config.yaml
d_model: 256
n_head: 2
norm_place: "pre"
norm_eps: 1e-06
attn_scale: 0.0884
init_std_o: 0.0314
optimizer: "muon"
warmup_steps: 31
decay_shape: "linear"
batch_tokens: 65536
seq_len: 256
train_tokens: 487400000
dataset: "wikipedia_en"
MLP neurons of a small language model. Each row is named by its layer, matrix (up: input weights) and neuron, and shows model dimensions 0-95. Each number is 500 + 40 x the weight over its row's rms, rounded and kept within 0 to 999. Numbers have three digits each.
After each neuron's rows, "fires in" lists the words (lower case) most often at its 100 highest values on Wikipedia text that the model never trained on.

L4.up349:499470498538455507455551484481584539584472458543478491433463481473469519558506472515485480520496489527534514487510509507463514428486517484493422452488464503523442431481542544530496456479475443529482557536538512577526493478505494543511535414553543501476479545547539505452496522515571595488
fires in: "with", "married", "party"

L3.up629:436500469484486443488462496509544535486459507595489526485466512459542545536482426447556507486454536507478498568515500506523546478457527501519502509507480533555473538500520484481507439485511531465515500506503530443489447450512479461517487553525548490431479457541457446370398514524536495434
fires in: "and", "ibn"

L5.up1182:525517483498549519462471540500509520571514534475477484545551456511467490516542476471438482476496495480508442494500490493502521480471551492420536517490457486541567478575417527559427552477517502558467530562550436505508471482533497514434478497454432446442559553478493489499472517458502522495
fires in: "several", "many", "some", "of", "particularly"

L3.up470:524564423533485486431513495492499412561473590477493534572543558543474536477507516534601478537484524494522561471401469502540446504505553541513524531512495495500537426476507519485455539517487459486503537460515516476475412599437477501558553424515435511505534428474533494513461555494597518503
fires in: "was", "won", "received", "earning", "earned"

L5.up783:496447427438517477449519533531449558481561464522454503582488536539548514580479489483514482466444498488513475562514504443472510521559514576458463437503499489496529551498483455527484625494458588566432540477587493536507523402571504446481523463551470542383540507500486451472529525512537472543
fires in: "and", "a", "royal"

L5.up972:429428503481478523534451534569527494540492511492558502552426509451467532505579537464480519473472499494514570510496566477549477567503452535509400440449460439624480534512570492494556462502458522521518549493520470474469496550599507458519479471417503504516484491423473439451527428507432495525
fires in: "that"

L3.up923:561526478514478431569508562500504482548573506471427505404493486470494448505472477536498497519525480505484425515538463550588476491525516524542450549472468386499533570604557477463526478526553515532481505448468531595438501471524510542530523406437490513530483518472472443483562535542466511546
fires in: "only", "next", "private", "not", "longer", "long"

L5.up1105:496497508513516465533447451518521527451525497424556456641494480518499540453489470431547541504486558468546418467573412545592566459444599486433467475503510517480526528561555487496511485465444487520445526519525483454496498522475480483482501496404528551574520482468515491460466582483487505506
fires in: "in", "from", "a", "on"

L4.up852:488593420521483564463428537529465438425532496549485508451536515498488522510514516515500506488482488416496499476547497505542502511465397465442461465495463491521422558484444563475485501449592521462596478516484443512542540515529562591519577454513471523466468467510466491499487522527469451453
fires in: "harvard", "boston", "state", "texas", "football", "county"

L5.up558:517418520531538490543477504487553511525484444459471542478554513458536562532496531485459543458494558478540440513588534547511477472581510527509497550565496518494527495444594410511541470569517495483485507506491511524510516564485532484462466434488500496478490482515518528486458414483481532451
fires in: "to", "not", "that", "also"

L4.up1445:532491429473508514454492409439409443479502521412410483567486393522516526456477569416439575519437472479483556477493508482505484482556521468519495519479490497477551473473504530494438455548493458492505503496524517485555516514566518476486533528507472515466449483435575452504468515515480518495
fires in: "county", "college", "catalan"

L3.up1378:535531495550489453501455495508503527482508487454523456558512498533521495517487496476516551474503557419543426495577471532575477519510519551508570496523482525534559535505567497506488502578486487506467502534519527483484490528514478501488472463473434507550483596438448481536541506503538495508
fires in: "0", "final", "chart", "seasons"

L5.up12:485484514499512516601479544495521503504543511491501534495514545546559487519517522521465546525541488506609473482488531575543461521509513483524526452522551461406517511431466568531436541491468552440521451560507457544466511575546456549447523528448496499494486486470492545520576544438502469521
fires in: "this", "however", "isbn", "war"

L3.up731:501517496512490421530544423515407514457521462536547572485492517539440509544521511423487464548509530447434512547509511489530442525542546483457505400589478436490531521534465498542493552462542456531481519490497462470498546450533527498482504461496404487469470543520557509516453496507498538476
fires in: "based", "valentine", "protected", "take", "texas", "selected"

L4.up1502:440506472483567506460434415466548427518506447463487492486501485456475534431520479525511473464501508529511473531513494424525505569450472483481488472519534507502510476506464545516524476545436411570502512449502501488530484486501440555512488411476494511410552546498507538483458552483463479554
fires in: "of", "much", "vocational"

L4.up63:478463466530522398456423500488469403539508471435545400519495506498457474532473534454535429507515483524476464530503538524489499453536420470509527472537483468464477505446528539522482506475527493438503490594540439474517465503453537445459533457494476486516563541528581473579577502466474520501
fires in: "squadron", "march", "trail", "sheet", "area", "team"

L3.up1230:495516495533582469452542484513530449512424492521471524545514585490465507548543534482514473464567470465484503437509481547438486441481510476487551555428482542459541424554546499528519472494516556546544496535550580461508531522499457466592527459547479525545465517495438442492525490445476458556
fires in: "at", "atlas", "as", "atomic", "athens", "chevrolet"

L3.up747:572535488431486468438371502429469508466492538559578510496533594528427498439536517467418466484497469510496452563455518469491546436503551543479516380476527524470453546535528509578502517456524505450508484474437519540512532516484454485486573479511463433513472515506505573462526516585502454574
fires in: "military", "squadron", "scientific", "vocational", "intelligence", "historical"

L4.up33:467492489539468459558544493537426458481523595476532506482454449540416526530491491443498515457509482491519484532510472493480539535487547570421536557496461533585510420515485428497499572472430623581465486497511503519495476508496493483490516477487462518484554506571437518496465511538425558503
fires in: "the", "royal", "new", "theatre"

L7.up1193:497519492535521474513461472599486454468535593528560491490499507470503432497572571473528446546536443495492485438537514507456477483557512444490471548532506504417472477470520503533450520523546499510557477455510461467446526428480468500528515449469498466503520494458498491455544512534483529494
fires in: "of", "years", "born", "while", "brother"

L3.up1092:523463458532463379509460565409518523475548488434508530496477490409517528543429501482516565473468466555517475561469507487526524461592472477527536532440499527475473470545491529493555479513513508511522502524471522456512506456537479552455476476439547467465501456499442409508522487483502509476
fires in: "the", "with", "at", "in", "especially", "of"

L3.up304:576515488413465510466478539478466530529500485545457482509511523443573471510564473601405523524493447491520461567543516421475505501539500465500512481477500535505484443525480505445521475451534508453478550582517487467484543580506437502468521460487438499509449554512476571494498518466498529509
fires in: "some", "one", "all", "two", "many", "allaire"

L5.up297:488471478547526514504447427495569465526518544485502485488498486470581562515472526472459511474468549548497455524491561447566477427451537531528584522427478564557480504496500538484514536549481503472501531572531477501468493490492426517421452476456491538416459499405515455498497495535554512469
fires in: "no", "where", "daily", "minutes", "railroad"

L3.up275:450488487446474439518488527506477463478478478532492511532495402528505488519541461474488437511501476516439516475490495579494502476502562549547476559481589483501442481518524482471521479539463469433557492519473507439505431500539450523541500506511535462456516505514497535531493511433434511582
fires in: "of", "album", "group", "albums"

L5.up419:594497423378538474471461531488503501506468505537452541527517441504509522447513521479531502484499533466526515498468465470556513473476499475488488510534492463528549514560494514468499474419555506483458408449505449491548499509458517480616482462470515474468426482560481542501518445478458489451
fires in: "after", "following", "only", "just"

L5.up563:526576493485475534578462525507446482541510537486483473571509506449474492478532523521535457568528570565508438486500436487458543556576527437531523523507466508486549550555548468500490498500534493488424554465561391469485494558451448500467510500505516474480518511538475445510538458410491468504
fires in: "great", "her", "his", "electricity", "gang"

L3.up133:494496557536448507510526460437402490493505563565455512518543451508451480559516524541534466489558536506466520534469516555488527495489514465540537471552563472505526536557570573540463448547416492499500491542570428470488537502487588477461492517460583502523435544462500509451512485485479517525
fires in: "completed", "release", "released", "revolution", "created"

L5.up385:599430497478528496552452522506492492450497473459516558549510477513555463486539510497468502522534480477486493516574540536548540545466474483630513536530498556446524478504457416434489452539522487482486629445532535533523425542475561490548493483510548509532440473460493443499533489480538541499
fires in: "in", "assigned", "ensure", "assumed"

L5.up305:461438471474558469524463469563507514486492488445485486506560476460565444480524543433477462508497478493495467448474568487557453467477567539534518517550566434509504422502540515491465495489440466456430556512481460476514456593489560453425578519499537514522493541500558404528568486551553477525
fires in: "it", "the", "island", "works", "himself"

L7.up417:525521480525571545496464512571507466453465568387502518540518558475532454540517526521507462552515574450522418552416500494576458443511501536483574528452593484501589471541446492543520430431465443481483515559512509472527470536513495536542546568410511465472513466503460469505545530506540488518
fires in: "was", "be", "became", "being", "been"

L5.up551:423485513558531495507493567532463524466497488436560591500538561503536464522558506449557462469510476460491591492403466515506568469508512482481533554539591482535444473506516436490503528493432544474537523615455487485546538508538490598437423450467546527479473534575487467540496462503515522490
fires in: "and", "without"

L4.up1488:527482505596524559506463467557436498516535534486550479493533499447499446438515467435569505526494590436494518513550491435499545563543563554513556446527524502479477420515540537535494432490461583484419518466510432489530448454464517411459519490454577575558503478549501461481478450525527573493
fires in: "great", "southwest", "working", "little", "middle", "entire"

L3.up1209:469419538459485465451517497427534521518537518558513534462502508452499568497479447466467532535494497494417494489439448458450494519501442468463489460451577472511447500494522500498485496488424453435560500503501490509497517441554467480472552466529434512457530503535434501490485507538481534520
fires in: "of", "hospital", "aldabra", "location"

L3.up378:556380454441514493524437500486451473561481502424485578508512470473475500469507456464510513566448495468523572498525529532487539497538485468551531482464506498509491480514431523506476509448583530460440561513448535481524514476457582480513385489485478442507492499505486475506499417504517540596
fires in: "just", "who", "what", "least", "foreign", "too"

L7.up361:507533559532537501425554504449504495501513460489426537485462503495509547497523528508440456468458511496528485496516553527557487494507494489493502495586520484486561542510545519451427481460515559473419472540510513499454500458548529538545603463485441465561515516429537455518452516520504491496
fires in: "is", "among", "was", "to"

L5.up1177:469534551530460458412581515533455534474513508601548490463553586416518560436497511434450536518517553461522460551541518489561434532583465400415461526531532530486467506556527444491432546521575489555488495583483470522436471439503476486525495556499541512469530467500483456551526533528498500450
fires in: "6", "reynolds", "iftikhar", "65", "schoenfeld"

L3.up225:429468518536463481511462482476463488537454553583432529466547588474510468508492537511472511536518496529488469550469562449565555483472517511498485467471533501546470458454411526532545502494469528526508430502494458567524549556522489491566547541488516488509536455472446477415496500443586487453
fires in: "as", "be", "become", "became", "considered", "it"

L3.up1234:565540488528521536493540498496538505491488489545460500568556431424473472476452522505522452531478538521496520482508442550510482552461494547492500551545481538534514550582443540507472434493463491480476505519509464475427464449432519483515472468514427547442474499505576457475530539503485538513
fires in: "out", "back", "post", "view", "outside"

L4.up776:480541525377504537509483546523469483431518446450510473441539568527486494455455555505455537526427550445530461473548516508479499468539510474566523506440482517548475569487511524503499470511528452465522479459553486483506453466521489464448558518499502479502453479446497511476548414573540466449
fires in: "of", "liberal", "to", "succeeded"

L4.up427:531512493447467505514425556430491507487483429524503424434532475549526481396540500521473540587553506508484538445511512453498496506482512481493563505444571411495463433474452444476471499504489466483547479450545549422530531494516525403441492414508532555466488567462549542466509536461449590465
fires in: "there", "these", "this", "which", "among"

L5.up1290:463520488466536516447509496530515460561466527445503464443451516470492534489498537439489526524492488446497484572443595547530476449542484483427511534506529500568467539456487462511513509422425558604473456560538465435552523435488519590504515533441535535524447445480533503536574459435546482505
fires in: "no", "upon", "without", "not"

L7.up596:439487518496514533468615486479486513484527481449523433466542551499541551531532528497512520499474477450453497509445527477508544455552501491453383485463503569452449500532513481532452533463506529521498453499494416435525474485427475503539510484570527507526511501477497431457507420508447490517
fires in: "to", "of", "and", "upon"

L4.up514:462439462545549462491462517443482438549539545524456495630513532560457528492481498518513461502396508510512469508543513464494598478511486531533406467490481479481512463449489463457544565473509459511514474536497511482521530465476453529516497534513500465554459593562485494505501499520549471570
fires in: "local", "royal", "s", "national", "european", "regional"

L4.up598:558472505481455493613538499529509541523531393474477487534524428529531475429515475566465506508495530450462442531481475547510475592475503499471484486535531437476438451523485464526511495529429506608494472511518494493530481493523541468476468476441499513498562497525494508530496527513445449559
fires in: "not", "t", "failed", "fact", "notable", "uses"

L5.up829:498478537496531487490500462538494424437497459490508484512520536528440581508581567467537500456535537529508573422486478517476545496513571520523472553499551486508515426522458458472506528438507495503520519472521490495519450499480505494523676500502428507479494440523536450474492544430503428510
fires in: "in", "played", "at", "started", "playing", "served"

L5.up1164:451481532454525488518487507408473524505419504528418436487513512518502523529539548534459532478454449504453540470435543545440474508506434494463534477472527551447509475495541483473463476409537541523542542522466457560463517595474539497558493458452454578489529502547473470441543521569498543466
fires in: "signed", "open", "significant", "scored", "released", "award"

L4.up1050:529441493503472567505466427477447455428566542524507424524533551475501502513598531412500533530518508444427522461456489449524608524481502486535460558391530568443462484529443452469456565525492566472428484467489554453583489562458488458539592479482552500487581526520543545505573535496471511499
fires in: "of", "born"

L4.up1113:447489459459422557462518518484461487455506515518526430515435570484507522477534568486469516667506578473517560553433476518520516470502471441545457522470477464466481425561428514498532459479482489480485517459522473513611516579540510546519424472502481520497474517524521436467534494498518454509
fires in: "his", "belgrade", "aldabra"

L7.up1278:548525502517582486459500491545455500475524485508549478523564452472535450486504620489500497492564537517500590493540518423458497537480533520459489549570505492424496492434475525505485600516475481479533510574430447524546472483457439491484572513480491494505491452479472395557539572446476547515
fires in: "the", "side"

L7.up1234:437494430449489525489514485480559459503564538494448544478498437490497511454480501545522566516490435530540513529552517498448519533534527509565488467494554513617557573469539489522455457414554542464450482459444530449442503480513533556423524500504499480481475514427556472455643591529468524456
fires in: "education", "of", "elevation", "educational", "situation"

L5.up1053:445495572419546457437487478505522517516523495452521555511538551457495509477443493550474602518531549520519477518485521478482530517509479517537459548556647510502404517498516549525524516525448473498488513470444449434498480503388589524487531495499479514482513523571571405513463534529461559518
fires in: "from", "nhl", "nrhp", "the", "kofoed", "whaz"

L7.up362:453503428545446514567533522512479549467540496491477462473533456441592488538469544482362433464524503467553514551486496477502488467514529612559483506480452571421488537454540461531473541442488494482609508512510520412549514510426410514513548496467511466496461487518541523459553490524435509514
fires in: "no", "s", "3"

L7.up163:482558534492540540520509514489546515433465475493550532442540485493574482511474473507484478496541527486510449499527522529541510575440507515537365510546506499546485500515548458560550419493464509535490546522578463487510520526543523441610535431507451464512494502545561420442517626478466503497
fires in: "in", "inscription"

L5.up324:544503514512508506516590458493528531450504498495448395485491538488545426440454436435510458543575484464515539525522442551497547580487508532510475531501522482519546422568503503486481513520455429519498563504474496495507456514545480495465473498491534471466468519491463569485474512468513436553
fires in: "was", "is", "founded", "found", "were"

L4.up921:485517448516518507472501484447459484505527509482508480507533538471484500559455474461478469558496485523512439482469434541571530544573408597497517507522481567501494545489475447489569485601463440557514476550528481509523510434509548514514487589493499536459479517503433504498522560502469483527
fires in: "of", "harvard", "european", "for", "and", "advanced"

L3.up852:554481475482507467525497488499483512522496502466510430491563430479524519509469491458566513498467551456576544492507523503467499521533511516525489508472479515489557463465471516575475469438491622480545478448439529431615539525586506475491454506556441469490514546534457438456470531453489542553
fires in: "until", "since", "lab", "votes"

L4.up1192:479483554560506490492496478492518528477518532448537529522530454439533486479546464584464471482500546488545471517576496484497562450479586550484442473516494447453551483504625510541532507443542472505487522521473476514483492532561436444509555569429518532489525519477489525517479411460425582578
fires in: "of", "strong", "great"

L5.up1265:579496558459512482474514557497492497443454473543515523522475463499437434509505472487502483516464568470512551450516498548501522435490474543538415435422559500442507532560536499543424458562498526460536453523491443452560489469530568449550490495481476463517503559448485546416495471472510527505
fires in: "after", "following", "upon", "with", "born", "as"

L4.up621:522510532481486485449502465492497418486503485513430511542531411551440484539542492520576457494473500537472549518521497452427483493444454449470517496486517529505394491496486447507549454463503533519505426479469483477481500469462554494503578523479451540562503507543587466497446502587460548512
fires in: "new", "neo", "queensland"

L7.up593:534496350488494444547504517408470546451507505510511538494492433500552525444524541500446514531537575532546486571440505516477502527463476508494455543447576507485488550507473481531561466470476481538487562442483514463535482594505471449557509524487427501540476466483482460572525518489476592555
fires in: "in", "of", "won", "for", "made", "winning"

L5.up1239:545415506477453526524509526465466425509508520533510461470495508525528413540475510521523461464502569515415520511456455463466537426516525497515473508505475498576485468571463428553556524453488511463425476521543475529518465521466406545530559430433516494538509483447446458410450532553490477488
fires in: "more", "non", "000", "million", "billion", "by"

L3.up382:516545425464523520559467543430469420445516467436486485520545465545451466485520468542503463521520550526461477489553457559514576477476519524512506512506452476498548483448524546519493462497520559429440519494462537466541473450536468485478488523457489477541466522556504510490525440558471600554
fires in: "up", "upon", "upper", "out", "updated", "netherlands"

L3.up894:496530492475521459546493523489484560489448426494521507496518471484507522490493497423472472516540494469505519491509566449563414596494503496492483485544510460469478466497470515557519418508383525471537449500495475464459503490473490533505503453489461510461460536452514389504497562516540504450
fires in: "was", "introduced", "established", "documentary"

L4.up617:550458483472507539426471488556490493502524525494434548484516468571528487480487515449463504461519551442489563477563466477532538516471517525547499484519507559442534539497497481590461443451452585465492494526500446532457489513525490497535552410507522555540635492477571465508443443532571500526
fires in: "new", "prior", "major", "southwest"

L3.up1271:491498477486458553509439495511505480540447614502492518496444547402446522485561467431434506530500446536452530523497460500497603504478473435460501454437493525476539546569562553433487503487496521507438527461464478448525501474527562473502489466461431580491523472508456539473498508476462464525
fires in: "that", "which", "set", "how"

L3.up1224:512458518572442451573487499556508524562495490534444482508483476545522433513506464422463510504531414524466506504488449532490450559434528531473490455518571478561465597518465439543476483516519480478495579489543424523462418514555529543456560451534494461483482509516550469543548468396491512525
fires in: "years", "career", "year", "seasons", "months", "results"

L4.up724:471465505510516508487466501516509567462543458523522579542493483427437539503508498496473489439550461503519465511459434494468575549520491558584416363557537505524534503467538464523507566515482482475489568516471486538516488511466426465432487535543492476501602501506440484473532495470433467567
fires in: "the", "abstract", "vocational", "spiritual"

L5.up826:521463460512477451602517495516503483507468520519509431459538509470459529524423404558500503517521490507486423565456441524514483531526483453468520477535500430537543521547558444483455537470486449561477491465517446550444520502421536535515454527526542603499498515576469492503559455478486493509
fires in: "and", "but"

L3.up340:487504472526491533513552521494552479481455483487472491586533542549521506549546516524472448494462547474512506489556479507476535567544476502495496475483465504499495489462512491471463490447442527467475519519476464484508508508396473541442380482470513538480543518474489509496467476594488505529
fires in: "the", "sound", "except", "same", "example"

L5.up1032:493433544526444469526526535456442528475524510473464483420532509476479439497494451476499513575463584506545456518438491506429566475508467451505527533515479519489535501406522523518488576457471495534500521486527520476489463550479503434474580444550484547560558490468491458519480502497481465482
fires in: "gold", "platinum", "mm", "black", "red", "silver"

L5.up486:579507523537482421584531466527533462494541458511496475541496550509503460496512519404515500485506508447541544528509520513527518570519522553540502422562507570558550462533517589484519504412489460553525517552607451497491462537467518553503470500464537533523501522453480386545443522544519495542
fires in: "more", "less", "high", "most", "higher", "increased"

L3.up178:539477463473569500523524515487528466522405498533508513381519507523498472511504474456487469503505480574454487513447472562584512564583500493497520526480465453468515544505529522526545537489488567481455522546461488563497496511435513581535541507563458569433497518515524544492520515464453422589
fires in: "be", "behind", "bef", "best"

L3.up97:492470433494586511468486514476528514553499471571489491503530496461520575507461529529466530533478564537452510457485465473530517464475553434523495433582538457489503517485538495532502524446528455496473533463458543537498510501429518433454565486494563494502547445485435467482560504496478593624
fires in: "much", "well", "most", "middle", "mid"

L3.up1252:456640506416471432586582451543472515460479515528462555496545453490508513450573547496463452518470495448509408504463519480488500509454544464488523466524446533486516483535531442530503524506458504408421517529533519543485510512428507527542512499478566486510556441472452504514490500449511520499
fires in: "to", "be", "sometimes", "each", "is"

L3.up65:582499496498454438520503474539441505409463548517503551485538532552497470542456530487498540476511469470475507515521523443458488494530495540496494522539540465486542430436527463482529450498503483486490495519567515471472480518443530488496586481502413499510489532459531542458526449496463580430
fires in: "such", "radio", "long", "newspaper", "origin", "new"

L5.up1378:487543501526552499551449475434519512505522407480553567502535476489502487450414556462511508512535457461526474437381485478493533458464453518513588572592511411490464490467486512479510406472417525484503521472498520419510509502462464487532471481528489503528445533510472470485483474451513430477
fires in: "at", "atlas", "atomic", "athens", "atmosphere"

L7.up407:497446476503528549583550517518491464474530478532524494526518552447523492533522496469475428468499522420487457467513510566445536431484494449498536463542503432535501556493585464469507513517550556463501524494467504482476507505517481484490515539474514450493508443499547509496505458519454453502
fires in: "up", "out", "down", "incorporated"

L3.up1193:478501496540542507434486598538506539493471528441480501483476520426506476494523472529493482558518518569437550554575474480541509525477506439542468472533465528526516429555482533543426492495478440511461571472504483437510481489449559414481473530554483524536554499500459541506463472506518484523
fires in: "it", "ibn", "according", "hiv", "surrounding", "i"

L3.up167:498491501496497525408508492497498487532567433482452514506513536449459452473479536470518496515496435560511546498487448470468502466553450494445516456481445486509471499373582477560450454480479497463545519422463471465447525471434506496459509475488404533523471450485489504463539512474489524516
fires in: "31", "1", "21", "nizami", "colchester", "jose"

L5.up479:533510507456572503498472522497522510487581465503535552470500442483483492497485495503485502443447498417422485531446537532562484521518511462554488565463452427486494471427503492529458561537524513518513481509438515536469460548484452438458484473421492488540413501540452538524428442589515475553
fires in: "not", "would", "t", "never", "also", "did"

L3.up694:559414472510500435405452547535470499488559477439500506507538471514441485518471479451495540504431490519492567457545518541542521565532492519487486482520492470510492519524435518475439433450554521442422471518434501480418514470405509418470536428482472487459500525461411510546470544480487522546
fires in: "north", "northern", "region", "mid", "residence"

L3.up109:517480540514542509486522477460490432578553499516502522490482443477466464490536532485442468437527498472536466455450473520443523521535502426513507438562535530462511459516498498520458508522561532559484483518549513535556474475479497492501453418465577462531478513522553446494472525449604491551
fires in: "january", "march", "april", "november", "july", "december"

L4.up745:484521471525510516530503458426432436548455535539553516447512464523462498516491487420532436482519516548513520533521525557446523563423494486378494537483458507571565514565553528539546468440450485456497494495478477517516549494476488588487483517477431423432437510537485461533498570479517460521
fires in: "be", "behind", "best", "being", "bef", "beautiful"

L4.up1368:484524464498566536359433508474530496521525497488473498472541619478525583541537569524531525529453505476484510474528482544502528536511468497481517507443483531450527555471513524521519536526549500521473468449460493513593529495428475437504430421496484436515513491465531486489549490616544542531
fires in: "and", "then"

L5.up866:589519516485514497478530535494542458437507549475559529538517444545594549500439483494504494459530520519523533483537453449541475482367516502557474543527507479455509469520547525513517456462500567506531542549490498454506453526505516411534570448488480392512558449566461539557497494451483522533
fires in: "of", "at", "in", "within", "attended"